From a checkpoint of a small transformer trained on Wikipedia: width 512, rotary positions.
MLP neurons of a small language model. Each row is named by its layer, matrix (gate and up: input weights) and neuron, and shows model dimensions 352-447. Each number is 200 + 40 x the weight over its row's rms, rounded and kept within 0 to 999. A neuron's up and down rows have the sign that makes its largest values positive.
After each neuron's rows, "fires after" lists the tokens most often just before its 100 highest values on Wikipedia text that the model never trained on. A number after a token or word is its count.

L7.gate526,236,242,139,192,224,147,190,154,182,230,230,202,246,146,130,75,227,210,205,169,243,196,275,212,184,175,190,183,265,163,244,214,159,217,116,205,236,217,186,265,167,206,203,171,165,60,283,157,247,238,208,264,192,181,218,185,201,142,231,235,221,210,190,223,188,196,166,196,153,202,249,231,138,168,260,178,226,251,221,167,158,162,166,225,148,126,138,159,128,269,214,272,185,235,159,191
L7.up526,188,243,234,252,276,221,209,269,207,298,310,173,146,224,137,178,249,222,235,181,195,269,241,208,199,182,209,147,208,193,161,234,179,222,141,115,221,247,173,241,253,163,216,211,177,154,182,200,235,219,176,278,174,258,156,209,158,244,268,180,250,269,272,180,217,171,197,150,149,282,236,236,192,156,201,174,225,197,177,195,167,167,151,243,149,267,221,161,182,252,193,219,197,255,107,209
fires after: ", " 25, "in " 12, "on " 7, "born " 6, "April " 5

L4.gate680,271,184,198,180,198,187,208,247,201,174,195,203,246,211,255,223,194,147,231,243,216,158,202,163,185,225,214,242,111,131,240,208,203,166,156,177,178,162,197,178,242,273,250,162,161,215,189,222,273,200,211,147,188,224,295,158,211,176,217,148,289,165,236,186,164,173,207,209,178,164,273,238,160,186,239,222,173,184,252,253,285,243,240,186,242,239,251,238,172,251,203,258,225,163,163,245
L4.up680,195,202,208,205,143,160,220,278,173,131,276,157,187,251,220,159,168,194,107,208,185,185,153,227,158,198,190,242,239,126,230,191,247,228,190,194,142,225,152,248,176,233,91,157,123,194,155,198,209,201,224,269,249,204,194,221,233,270,230,149,208,188,242,146,265,249,214,196,191,227,218,159,245,224,189,143,264,137,212,187,183,204,227,221,153,181,161,252,189,175,174,188,217,263,194,267
fires after: "The " 34, "the " 23, ", " 6

L3.gate1070,186,138,244,204,157,192,165,232,153,260,203,166,183,204,211,222,203,195,186,139,206,191,210,229,131,205,244,132,234,235,208,195,190,255,288,201,216,256,152,211,153,170,166,230,251,200,259,198,163,220,268,274,214,103,158,248,160,262,162,194,220,177,238,196,196,189,208,207,155,188,298,248,182,159,176,184,191,225,167,206,211,216,198,221,190,194,204,205,193,148,273,192,165,290,212,166
L3.up1070,163,235,206,234,242,225,239,223,231,193,256,266,266,180,189,203,222,158,278,247,187,192,207,172,210,154,230,182,254,231,182,199,244,179,189,210,181,197,215,169,216,251,296,223,203,205,212,122,216,234,160,155,124,198,218,175,206,150,169,178,196,257,163,159,236,175,161,223,232,225,278,200,163,164,197,176,223,235,217,174,199,215,205,153,260,232,214,167,174,247,236,134,266,244,192,192
fires after: "V" 18, "F" 9, "w" 8, "fe" 7, "f" 7, "b" 6

L7.gate810,195,226,244,159,154,247,239,146,256,197,248,227,250,175,250,214,193,194,199,222,199,159,171,212,187,219,215,266,98,174,206,145,223,192,161,138,193,183,197,188,203,178,221,274,193,151,227,209,237,178,175,196,194,214,179,178,194,133,199,248,224,215,220,213,190,118,159,209,157,263,106,265,163,247,250,168,88,270,201,235,198,224,336,205,204,174,194,233,173,254,283,196,247,143,153,244
L7.up810,171,166,122,235,220,206,210,214,249,168,195,181,218,196,206,117,207,169,262,188,138,168,197,189,187,216,174,181,176,177,185,205,221,214,269,146,234,148,138,241,261,129,213,168,153,262,177,236,178,231,188,193,199,244,252,72,195,136,173,258,145,234,187,245,141,194,169,160,191,209,185,123,241,190,197,205,243,163,143,174,239,169,189,189,196,186,120,274,245,249,212,279,225,160,237,143
fires after: "| " 67, "; " 15, "\n" 11

L4.gate959,203,110,148,249,254,173,207,205,141,194,135,201,186,136,220,169,223,150,244,228,179,243,245,207,179,201,162,159,180,235,140,247,195,128,189,174,187,197,125,245,206,239,276,226,181,141,194,232,162,192,182,151,177,255,271,185,247,239,249,157,270,235,215,243,160,198,141,218,220,288,235,168,244,169,210,230,215,176,245,147,238,202,200,162,232,189,229,217,170,163,139,198,131,160,215,178
L4.up959,118,177,221,151,245,208,198,193,213,193,166,167,167,188,184,189,194,139,226,147,204,230,228,189,268,230,245,184,207,213,179,180,192,131,123,251,276,192,168,171,233,189,78,175,198,189,134,198,152,262,84,248,216,214,240,197,222,239,188,220,254,177,237,191,263,265,209,214,191,253,180,198,183,199,158,217,239,172,126,94,195,168,240,101,139,218,237,196,214,179,226,151,175,210,181,199
fires after: "are " 18, "was " 15, "were " 15, "is " 11, "'" 5

L3.gate820,143,184,122,195,199,210,167,199,170,125,278,95,215,216,145,176,219,163,273,203,160,207,195,167,183,145,236,176,243,196,182,146,360,212,229,172,213,193,140,167,236,169,192,184,243,228,224,242,247,204,141,239,248,238,178,203,188,209,226,203,150,208,173,273,256,260,200,184,217,205,224,263,252,157,178,176,212,198,248,220,190,215,222,131,187,200,217,247,163,195,195,269,221,274,163,168
L3.up820,244,259,191,235,219,223,238,231,230,224,180,147,174,178,191,156,217,205,223,214,147,197,215,216,137,186,265,168,201,182,210,176,179,133,199,152,238,257,115,164,141,197,143,257,232,297,173,212,207,206,231,173,171,223,188,206,216,214,196,224,159,219,158,233,202,211,225,135,183,211,200,194,181,177,167,156,199,256,185,232,234,189,285,226,232,132,138,207,204,214,260,164,204,216,165,176
fires after: "F" 30, "f" 15, "Te" 5, "prof" 5, "Progr" 4

L4.gate802,286,157,200,157,181,198,209,206,154,171,250,235,245,104,236,224,174,207,163,228,200,205,218,185,205,268,195,176,211,265,148,228,267,217,195,211,120,153,236,166,236,188,148,170,213,196,183,254,210,249,171,219,170,204,256,172,178,182,136,253,201,258,220,166,198,212,207,206,92,277,180,215,188,172,233,115,179,149,269,187,169,181,141,161,151,246,223,187,167,155,225,265,247,172,212,205
L4.up802,243,238,222,179,152,173,193,213,167,197,228,169,177,169,275,214,234,195,123,182,233,227,231,148,144,211,216,204,205,257,176,229,205,183,179,180,112,158,197,212,183,202,198,187,273,170,164,211,206,190,235,104,222,249,227,188,183,185,119,283,164,172,198,193,147,213,241,216,109,243,180,225,183,204,232,234,144,297,216,244,233,215,192,181,256,176,138,305,188,181,119,159,194,210,176,126
fires after: ", " 48, ". " 21, "; " 6, "(" 6

L4.gate81,117,169,228,261,249,206,197,231,251,176,227,200,173,184,258,233,156,207,262,189,188,184,216,228,162,199,253,153,150,258,230,121,171,106,323,155,188,148,207,269,220,184,229,142,129,168,199,193,146,237,188,186,173,215,225,279,164,235,143,180,245,194,255,188,196,171,248,157,215,163,107,260,169,211,264,207,183,353,248,175,206,224,218,133,184,243,201,137,155,125,193,212,123,256,178,211
L4.up81,139,214,117,216,233,164,228,141,213,177,195,188,189,171,203,213,192,210,286,171,204,216,219,202,159,141,160,304,252,250,185,200,218,139,195,177,140,197,193,267,234,241,233,199,165,222,157,167,228,259,228,199,142,158,145,217,168,248,214,195,227,215,185,214,198,159,133,167,206,254,165,204,276,162,173,221,253,158,198,230,191,226,196,169,146,210,219,241,191,183,165,153,103,172,181,190
fires after: "was " 24, "are " 11, "were " 10, "is " 7

L3.gate525,224,202,151,141,227,173,274,154,247,181,241,176,222,187,150,232,184,197,183,207,179,117,180,219,210,185,181,232,140,244,198,214,299,196,178,226,265,157,254,183,300,215,169,159,142,204,147,248,213,150,204,159,210,222,210,183,320,150,163,182,190,204,176,216,156,238,244,230,196,216,110,249,239,238,236,232,159,127,247,206,167,216,232,275,220,224,169,276,145,177,137,220,236,271,214,133
L3.up525,214,214,267,234,223,211,177,157,237,142,218,188,214,163,169,118,215,277,157,175,274,240,179,128,163,151,140,102,48,244,146,220,158,176,204,264,182,150,261,220,121,155,172,157,250,148,203,200,185,195,200,195,120,217,256,264,193,148,171,213,222,199,194,188,204,186,224,214,237,160,136,119,182,135,223,230,190,220,166,217,220,178,212,201,147,203,243,180,221,169,200,193,147,289,220,228
fires after: "t" 24, "ag" 14, "T" 10, "D" 6

L4.gate669,251,172,216,197,239,208,217,233,218,170,207,183,240,210,129,229,311,182,167,159,151,217,228,177,214,173,197,176,226,128,182,178,139,238,149,174,208,175,191,189,214,169,164,204,212,206,255,205,217,215,216,204,174,122,216,140,263,162,280,220,253,280,247,312,212,226,240,155,177,171,254,251,179,190,178,169,151,176,175,151,210,206,164,217,204,183,167,158,207,225,213,217,215,314,193,141
L4.up669,205,248,275,219,235,187,226,177,154,164,181,183,220,198,188,143,188,256,178,137,191,162,244,279,185,178,213,200,157,166,253,222,237,164,251,253,143,214,209,150,168,210,200,223,217,209,238,248,254,151,115,213,136,104,221,155,246,143,180,171,201,283,236,216,240,161,199,186,243,154,170,184,238,237,177,189,186,206,304,235,124,276,148,220,185,228,159,182,222,260,225,265,210,214,226,245
fires after: "T" 20, "N" 13, "F" 12, "t" 9, "S" 7

L4.gate520,168,216,171,228,192,221,203,258,247,175,104,245,245,224,197,250,186,183,280,171,190,195,273,190,184,161,158,199,200,177,171,196,170,141,197,234,192,178,234,270,226,266,146,216,256,189,182,234,170,232,148,191,237,234,160,188,184,153,185,239,157,219,254,219,174,215,174,158,249,237,165,155,188,155,143,201,116,146,183,168,183,182,221,249,172,170,167,231,181,107,186,187,163,252,232,204
L4.up520,136,283,239,225,258,267,198,230,232,193,250,214,221,153,169,145,240,187,208,177,179,180,215,253,207,229,164,186,185,247,141,222,226,177,234,213,160,249,127,274,185,144,154,261,238,198,276,181,162,272,245,201,285,198,247,196,208,149,208,211,198,207,235,187,234,187,247,220,250,191,222,137,326,176,225,228,237,177,203,216,243,176,226,207,191,188,182,152,188,203,181,241,198,253,201,242
fires after: "was " 33, "were " 8, "is " 6, "be " 5

L3.gate723,215,191,178,240,195,184,130,232,158,134,154,201,167,218,242,164,197,184,207,188,141,209,190,197,218,219,232,154,209,290,246,211,274,268,211,157,193,232,235,182,171,46,187,192,230,183,146,143,164,201,181,231,216,161,217,229,241,265,153,165,130,245,241,215,229,219,196,214,184,214,128,196,201,183,209,222,193,199,184,179,158,206,153,235,181,230,212,235,239,212,268,150,254,212,165,192
L3.up723,225,184,155,220,173,224,243,273,232,152,196,180,168,179,200,183,187,211,199,194,244,212,127,212,166,230,177,219,206,152,199,199,244,185,219,190,160,209,179,225,186,127,126,184,261,182,249,221,128,137,173,245,271,174,240,195,192,148,156,210,196,212,188,227,181,179,190,184,186,190,245,237,212,241,207,161,203,125,176,257,216,172,99,164,144,242,208,201,158,177,189,243,157,216,209,209
fires after: "s" 19, "t" 12, "S" 10, "T" 8, "V" 7, "F" 5

L3.gate917,220,228,101,238,212,198,216,250,220,145,151,173,182,272,178,188,216,175,228,153,260,148,242,194,209,210,199,153,215,266,191,188,217,194,222,214,199,274,220,248,186,193,174,191,211,151,182,201,186,217,209,191,195,156,165,256,199,204,203,220,150,277,253,196,205,240,202,210,189,203,150,191,221,233,217,157,79,285,223,180,227,256,193,229,119,217,144,192,222,207,218,223,166,130,174,176
L3.up917,173,140,122,172,178,195,141,234,196,240,179,133,135,193,162,141,172,178,228,231,171,218,331,175,265,230,174,138,205,199,134,153,197,210,216,202,177,286,176,236,242,244,240,191,185,188,219,174,213,289,196,280,185,153,250,258,266,245,135,190,215,201,242,236,184,245,163,205,139,208,160,202,206,237,260,240,127,211,194,256,194,229,187,221,135,159,201,193,206,261,237,169,202,228,101,166
fires after: "N" 24, "S" 18, "V" 12, "n" 7, "R" 5, "- " 5

L7.gate172,188,154,228,301,264,212,184,245,221,223,201,114,174,133,247,159,252,225,163,126,138,199,135,219,158,126,196,111,205,134,181,208,193,173,184,210,246,207,196,113,262,195,188,193,191,242,173,169,141,178,186,205,190,203,166,130,166,249,190,161,271,150,150,197,165,174,171,285,231,140,213,284,102,224,196,204,210,291,181,186,202,185,261,160,221,150,206,260,160,222,181,232,201,150,208,234
L7.up172,164,207,222,220,200,187,272,192,262,213,234,211,126,250,215,137,177,260,156,132,153,131,254,184,270,248,195,157,276,146,122,209,168,233,201,230,220,139,208,175,114,216,214,192,193,154,182,186,192,189,190,264,210,157,159,182,225,179,120,213,217,223,205,188,241,230,156,216,153,205,217,250,187,287,160,193,207,231,157,181,248,239,239,209,235,164,108,157,224,179,202,165,257,154,222,171
fires after: ", " 49, "and" 5

L4.gate184,184,190,158,170,224,201,190,314,198,235,151,228,191,174,208,161,201,236,246,245,204,259,229,187,199,160,185,215,213,139,138,174,194,168,265,229,259,165,137,243,126,210,184,216,180,216,192,252,252,224,239,240,242,200,171,243,241,166,204,250,250,228,182,166,183,212,254,133,225,200,238,222,290,158,235,244,179,202,139,207,145,215,254,190,158,238,179,184,107,183,181,186,196,127,172,174
L4.up184,262,255,201,170,241,190,184,147,168,182,183,190,205,225,203,181,169,187,104,200,149,150,234,243,227,168,243,227,181,235,238,226,129,172,123,161,227,149,195,209,186,219,217,185,186,250,233,109,145,197,307,201,243,151,205,184,244,192,210,223,244,158,191,196,174,226,209,211,116,189,181,206,210,202,222,296,225,190,224,212,212,124,172,264,161,193,185,225,213,194,141,201,295,206,162,180
fires after: "K" 25, "Al" 9, "St" 8, "Sh" 5, "ak" 4

L2.gate1318,254,137,191,229,187,162,287,197,226,216,166,217,174,197,212,190,217,250,175,164,185,250,189,85,163,178,205,244,224,210,193,219,183,244,143,187,251,175,181,254,211,249,210,243,169,181,248,202,209,195,211,210,189,209,212,163,155,176,256,185,204,156,180,203,134,137,174,219,206,161,224,204,223,192,184,209,258,202,185,280,206,193,200,238,154,184,211,185,193,167,192,187,186,291,191,219
L2.up1318,223,267,213,224,259,178,271,179,256,254,203,239,150,195,184,176,225,227,187,189,161,272,198,187,219,236,250,197,242,201,264,136,195,181,159,232,271,197,221,237,154,252,151,163,205,226,274,222,217,194,161,206,237,238,235,191,159,225,207,217,205,191,177,170,188,274,193,261,178,123,284,166,198,196,222,175,122,201,155,186,190,171,160,235,205,206,141,225,206,190,252,156,218,230,229,184
fires after: "M" 25, "cl" 7, "m" 6, "il" 4, "Jenn" 4, "K" 4

L3.gate380,169,223,241,193,190,198,236,149,148,209,162,115,238,197,194,226,132,249,191,240,144,200,196,205,195,197,283,186,97,189,269,252,202,198,194,201,205,185,163,192,253,134,163,205,264,141,213,194,212,200,136,250,222,259,139,203,203,233,162,265,158,281,225,215,152,225,239,232,156,144,200,106,168,159,134,170,243,178,116,170,250,166,206,191,203,198,242,184,182,257,174,116,169,218,192,214
L3.up380,152,186,207,179,270,156,240,164,188,269,167,133,208,176,161,231,181,273,174,133,136,187,227,184,278,209,246,191,133,209,184,176,164,232,206,244,248,235,184,210,213,212,246,188,186,158,179,210,221,129,171,200,241,193,220,251,222,243,185,213,142,234,182,220,173,193,178,272,69,225,208,152,152,161,146,152,250,185,199,77,154,191,230,174,237,237,225,174,232,210,226,149,217,217,200,218
fires after: "served " 19, "was " 15, "P" 12, "Ac" 4, "dep" 4

L3.gate811,257,246,220,212,174,169,218,122,217,174,116,272,180,284,213,232,204,237,144,214,242,203,124,209,176,210,202,284,243,173,133,147,208,268,231,199,215,164,124,230,176,234,252,208,239,208,190,196,274,179,207,280,283,193,173,212,213,132,174,161,160,155,193,184,272,199,223,173,213,179,165,201,201,207,240,230,155,146,233,280,213,205,147,157,213,182,109,213,158,173,174,175,187,199,250,170
L3.up811,149,117,125,258,219,140,208,224,183,210,217,234,232,183,222,179,133,112,196,188,223,188,187,248,193,148,153,187,279,161,149,233,226,197,202,202,197,257,234,164,207,143,248,118,149,124,102,231,265,179,190,153,191,162,228,188,203,164,181,203,229,233,174,110,196,219,200,268,198,198,235,151,97,215,163,271,208,165,191,197,208,196,205,245,194,199,185,184,198,230,210,234,178,205,274,219
fires after: "G" 28, "g" 19, "ag" 5, "ib" 5, "Bor" 4

L4.gate1007,186,283,232,218,193,271,205,249,176,206,224,222,144,115,231,150,252,222,197,244,224,201,152,262,175,233,253,177,159,245,189,136,222,192,224,209,231,142,187,215,169,165,215,195,182,214,134,231,154,181,156,247,167,216,161,215,189,253,128,248,186,178,264,259,241,173,150,211,231,235,256,203,133,203,239,193,158,273,206,211,220,209,257,185,117,270,167,186,213,161,191,182,218,221,128,96
L4.up1007,132,141,217,318,193,246,196,145,167,187,247,232,179,288,122,150,175,126,206,233,226,114,192,162,315,213,170,207,200,267,201,257,196,234,201,238,172,276,136,237,138,111,166,190,238,161,282,185,161,267,213,127,269,206,213,188,225,190,218,280,143,185,253,201,182,267,243,262,238,179,192,138,183,189,161,166,220,210,255,194,206,187,189,210,121,254,240,203,221,132,195,213,197,297,184,211
fires after: "S" 34, "V" 10, "s" 9, "os" 8

L3.gate250,161,215,166,237,147,282,234,171,197,258,221,216,234,180,183,161,165,191,158,264,188,272,185,138,175,145,146,199,230,220,199,181,182,114,204,211,181,231,263,167,149,211,239,152,204,129,231,267,140,183,215,150,270,219,247,238,244,201,248,233,209,172,252,219,126,175,203,139,193,168,235,157,229,248,162,209,199,238,207,274,185,195,239,204,213,192,237,223,144,206,121,192,208,176,124,180
L3.up250,196,165,279,228,196,186,91,186,220,206,215,167,190,307,129,209,163,131,208,233,183,230,155,193,165,256,229,196,168,186,266,178,167,240,178,220,220,189,232,194,101,165,256,191,181,195,183,267,134,213,196,242,155,212,215,217,234,218,270,160,232,190,265,187,236,183,227,200,252,182,215,163,279,139,195,186,252,224,193,181,192,196,136,215,235,142,165,199,195,119,154,172,177,226,205,263
fires after: "G" 47, "g" 11, "Bl" 6

L7.gate467,281,247,174,232,202,217,135,192,100,247,180,115,229,208,246,175,130,226,219,217,207,195,215,135,203,100,226,210,216,111,181,211,215,203,217,162,183,156,150,222,238,225,173,325,181,132,173,229,191,143,229,260,224,173,271,226,273,211,144,156,254,214,225,162,182,176,172,194,202,180,219,182,200,166,179,164,171,192,208,173,162,187,144,182,184,260,184,230,143,114,188,188,172,235,311,204
L7.up467,235,228,142,206,227,208,267,292,182,171,210,216,219,232,179,198,212,129,209,197,202,180,170,202,254,162,195,100,245,144,229,222,183,218,161,171,138,207,220,211,188,187,206,195,97,211,196,132,273,192,246,204,155,192,195,134,173,181,142,261,145,180,248,198,205,124,216,230,175,231,182,228,123,197,200,228,169,186,234,151,176,190,222,143,259,246,139,250,180,227,182,233,284,162,136,208
fires after: ", " 55

L3.gate279,231,138,164,234,150,222,306,157,178,210,207,178,240,149,179,228,260,268,145,220,206,216,197,173,126,191,167,212,241,172,176,251,151,178,160,158,228,195,171,283,237,232,151,128,275,242,188,206,293,181,197,253,212,215,225,169,188,165,213,225,231,185,284,144,225,205,229,143,115,199,203,226,237,186,148,275,199,305,151,270,244,219,196,233,166,148,179,210,217,245,256,186,183,244,217,218
L3.up279,246,151,237,239,150,272,223,225,168,168,206,193,123,118,239,203,238,128,209,127,183,171,230,208,255,172,230,206,185,181,153,143,120,180,179,203,211,200,167,227,185,101,252,258,228,252,198,137,163,216,247,212,133,197,206,113,189,263,167,133,194,158,207,230,295,113,227,155,158,151,201,169,162,243,248,211,209,197,262,236,232,194,211,184,123,213,217,247,184,180,136,219,244,256,184,153
fires after: "K" 19, "M" 17, "| " 12, "+" 10, "D" 9, "F" 5

L7.gate824,148,191,216,194,136,178,157,180,166,211,133,158,212,210,223,216,283,202,202,258,157,176,189,212,203,136,229,210,194,250,254,250,168,229,192,197,214,208,236,243,168,231,265,172,224,177,231,217,227,249,187,281,172,277,240,166,282,192,107,113,205,136,145,246,164,190,167,162,229,228,243,220,211,161,209,235,149,220,179,171,134,136,216,243,173,219,204,199,230,144,201,144,214,167,155,267
L7.up824,192,258,167,213,222,259,110,227,199,253,245,172,198,231,226,260,171,165,178,165,221,185,222,225,192,252,160,126,258,250,186,257,235,293,191,153,239,236,191,148,218,193,170,187,157,242,158,223,246,239,249,173,249,148,212,198,215,192,156,147,186,232,220,138,179,96,198,243,172,266,148,163,188,184,200,229,231,189,142,178,244,215,198,153,193,141,151,275,197,245,181,179,190,158,223,193
fires after: "in " 25, "of " 18, ", " 16, "the " 5

L4.gate1066,187,252,212,174,145,169,197,88,194,193,206,186,251,144,211,228,170,224,243,138,209,220,256,248,197,182,239,198,231,219,225,172,167,277,181,235,224,254,174,218,218,167,201,239,204,180,188,253,158,221,151,172,188,197,167,134,212,174,220,260,228,202,198,156,152,217,174,275,173,177,238,269,188,202,139,196,164,218,186,249,148,250,263,146,190,159,226,217,170,84,223,256,190,185,244,274
L4.up1066,176,216,211,158,115,256,167,224,201,260,171,227,225,236,186,191,114,216,100,191,243,166,228,243,196,168,168,209,195,170,219,161,189,200,196,167,241,158,159,138,223,249,169,113,158,164,50,206,254,278,187,151,263,134,243,172,232,229,240,147,203,272,210,217,241,240,128,197,120,238,183,210,197,195,215,192,153,193,199,270,155,183,194,198,210,195,182,179,198,222,205,219,190,101,282,159
fires after: "\n" 19, "\n\n" 17, ". " 12, "the " 6, "G" 5

L4.gate347,178,206,245,235,200,191,237,200,167,192,182,252,216,162,161,215,196,193,175,269,242,199,158,205,192,187,110,231,195,169,108,207,211,174,232,194,241,223,227,223,211,155,180,145,223,225,267,171,143,213,259,160,209,202,152,91,209,209,220,278,229,264,253,252,219,269,227,177,270,184,250,193,213,178,229,224,235,117,165,241,169,201,273,201,161,184,220,311,169,229,174,272,170,226,239,280
L4.up347,205,219,290,216,197,235,205,228,213,210,208,228,184,233,218,193,242,232,119,221,206,292,84,195,132,157,211,154,195,131,138,250,182,202,211,265,232,248,198,222,198,233,162,169,174,198,167,271,147,194,205,250,225,237,177,244,221,216,232,189,225,179,151,298,248,204,200,223,204,228,162,163,198,110,174,166,189,170,174,187,169,185,174,216,189,151,229,227,189,202,214,218,232,248,191,213
fires after: "(" 16, ", " 15, "known " 11, "also " 6, "0" 6

L3.gate602,167,225,177,141,204,191,164,200,199,217,225,213,185,213,196,185,307,172,179,160,203,235,202,197,159,218,219,203,186,263,169,196,234,227,211,172,248,134,143,217,199,162,199,195,178,202,201,223,166,306,147,211,235,171,225,237,272,214,193,190,240,248,296,256,223,170,88,145,201,187,182,224,208,245,143,221,235,239,121,167,91,222,185,188,168,194,212,135,245,198,261,170,269,236,164,229
L3.up602,179,197,237,175,238,243,194,151,137,157,245,200,191,184,236,121,231,211,159,235,201,174,203,267,234,217,254,151,163,278,234,222,262,205,190,184,180,190,261,220,154,163,198,201,228,116,170,195,201,197,260,105,224,298,160,255,232,243,191,258,214,156,189,220,131,241,180,140,172,225,210,210,208,211,224,172,224,191,157,162,143,189,132,164,189,135,191,214,180,185,213,200,204,257,302,219
fires after: "U" 10, "sh" 10, "Sh" 9, "K" 8, "J" 7, "19" 7

L3.gate302,191,208,224,259,119,237,317,219,151,130,227,177,217,171,245,229,210,228,166,211,171,148,268,155,252,224,219,250,204,236,186,164,225,230,162,253,237,201,179,251,143,208,260,242,243,244,146,244,163,227,180,173,155,169,253,196,246,226,224,257,248,256,185,230,155,195,171,197,218,277,179,215,170,156,172,180,230,195,181,192,241,208,229,191,169,200,230,210,154,218,218,256,196,200,241,143
L3.up302,268,207,178,140,198,206,140,219,165,195,261,234,158,241,156,150,218,182,187,239,235,344,142,229,142,192,147,179,219,156,267,216,238,157,165,159,251,214,205,227,215,142,197,133,227,253,165,261,245,193,168,193,146,164,176,261,186,159,217,127,244,130,165,165,209,247,235,202,169,168,255,188,147,168,204,197,238,161,162,240,209,148,189,216,205,252,211,201,217,166,202,172,162,176,206,222
fires after: "G" 23, "D" 15, "F" 10, "g" 6

L4.gate1154,221,158,201,226,218,148,181,254,209,171,184,236,221,165,180,177,284,241,171,190,192,171,199,248,196,227,194,131,256,232,146,219,192,121,218,175,222,239,176,111,172,263,244,152,180,136,262,249,169,224,214,209,156,197,195,198,188,126,143,128,186,237,196,190,254,243,223,257,222,149,204,178,181,202,184,207,142,213,199,209,200,122,166,132,246,218,215,185,158,198,204,99,212,226,175,232
L4.up1154,212,172,220,190,196,136,159,273,240,197,200,195,153,235,223,197,111,178,256,202,210,161,135,177,174,179,184,228,172,263,269,172,160,181,166,209,209,222,183,289,267,122,148,183,175,295,176,247,198,185,163,158,185,166,154,154,182,114,148,242,183,136,191,240,210,189,150,164,268,222,161,246,185,226,144,199,234,284,206,161,200,217,184,141,215,220,207,197,196,115,211,182,221,213,164,234
fires after: "was " 26, "is " 8, "were " 7, "2" 6, "re" 4, "ed " 4

L4.gate1235,264,209,297,139,244,151,170,141,229,217,159,159,200,173,164,242,213,260,219,188,194,170,211,136,189,209,256,149,176,203,167,186,230,160,211,202,150,246,263,214,200,261,175,202,185,138,249,171,234,285,175,88,196,235,212,202,239,230,188,174,151,185,199,271,205,167,235,209,147,212,225,241,208,255,225,163,166,209,239,132,169,282,169,224,233,303,192,136,269,253,216,155,184,243,185,100
L4.up1235,235,218,245,171,165,159,229,197,268,192,143,106,203,198,169,179,219,242,151,157,190,114,153,244,204,184,215,211,206,180,200,179,169,211,212,226,150,151,305,173,201,256,118,149,196,184,185,153,229,232,208,169,193,239,128,181,172,218,188,241,244,197,144,192,196,254,200,260,185,194,227,191,189,249,204,234,186,197,130,249,310,229,236,199,132,185,236,221,197,201,175,244,174,227,197,130
fires after: "the " 56, "a " 5, "r" 4

L4.gate999,310,132,261,206,205,191,188,208,162,266,156,181,202,232,248,166,153,157,187,203,175,221,130,201,274,232,248,199,173,223,179,168,149,243,198,127,211,223,156,167,180,217,313,160,209,245,237,225,233,270,206,230,190,168,152,166,218,230,240,221,260,163,201,158,198,164,263,220,133,175,185,217,200,231,194,191,157,241,173,221,149,166,178,149,208,220,154,223,229,209,155,230,259,142,211,163
L4.up999,231,135,182,188,253,225,185,261,213,249,244,206,155,285,228,201,173,201,200,102,205,217,188,182,195,205,177,169,199,167,155,150,197,124,184,231,238,204,149,125,182,226,236,189,172,182,199,141,176,205,228,186,238,192,94,181,192,215,199,207,253,246,198,177,226,251,226,241,195,114,211,218,221,192,184,153,192,94,234,240,230,234,175,232,148,282,134,235,229,137,240,213,180,127,186,210
fires after: ", " 23, "and " 14, ". " 13, "that " 8, "but " 5, "; " 5

L3.gate456,236,170,223,170,169,160,224,194,239,227,222,234,163,230,133,185,205,221,194,179,276,238,179,226,195,225,155,259,234,124,170,145,151,237,245,271,180,197,211,195,202,223,168,220,234,217,203,247,228,191,144,253,267,215,160,210,222,182,255,201,242,175,238,251,205,221,200,204,169,221,265,155,157,146,171,222,239,180,154,234,203,225,191,276,271,87,205,238,183,132,241,234,166,222,122,186
L3.up456,173,254,287,236,225,190,193,155,191,179,253,229,138,208,199,151,175,203,221,149,217,189,230,250,166,189,147,187,229,156,226,136,156,222,197,232,147,132,229,165,212,199,208,239,196,199,181,190,211,222,173,214,203,174,197,220,245,197,190,148,242,199,197,275,189,191,293,209,233,90,263,150,172,197,233,146,250,289,185,229,236,225,130,246,252,233,261,201,150,177,211,255,262,250,207,141
fires after: "G" 18, "Z" 12, "cl" 6, "g" 5, "comm" 5, "Gh" 4

L7.gate257,209,253,176,198,178,191,155,169,221,197,228,155,178,178,170,132,240,229,190,170,181,165,207,197,162,262,202,148,218,193,157,205,234,198,166,162,244,161,184,211,291,166,191,173,178,191,153,170,182,230,248,202,159,209,230,216,166,57,159,172,202,193,202,185,189,187,183,181,154,180,153,250,236,263,201,195,188,161,238,182,237,253,191,188,231,181,245,247,269,198,231,256,210,203,230,236
L7.up257,144,162,194,190,233,214,178,211,210,235,206,223,209,289,208,224,220,208,262,198,189,174,199,189,174,214,277,173,222,160,227,246,222,207,217,289,272,128,189,190,186,188,207,128,222,216,215,138,281,254,249,172,190,197,256,196,151,241,175,128,153,176,213,235,229,175,181,191,193,199,144,156,162,254,242,181,184,243,176,236,213,250,193,58,223,178,171,209,169,115,172,173,258,148,248,148
fires after: "| " 76, "(" 7, ": " 4, ", " 4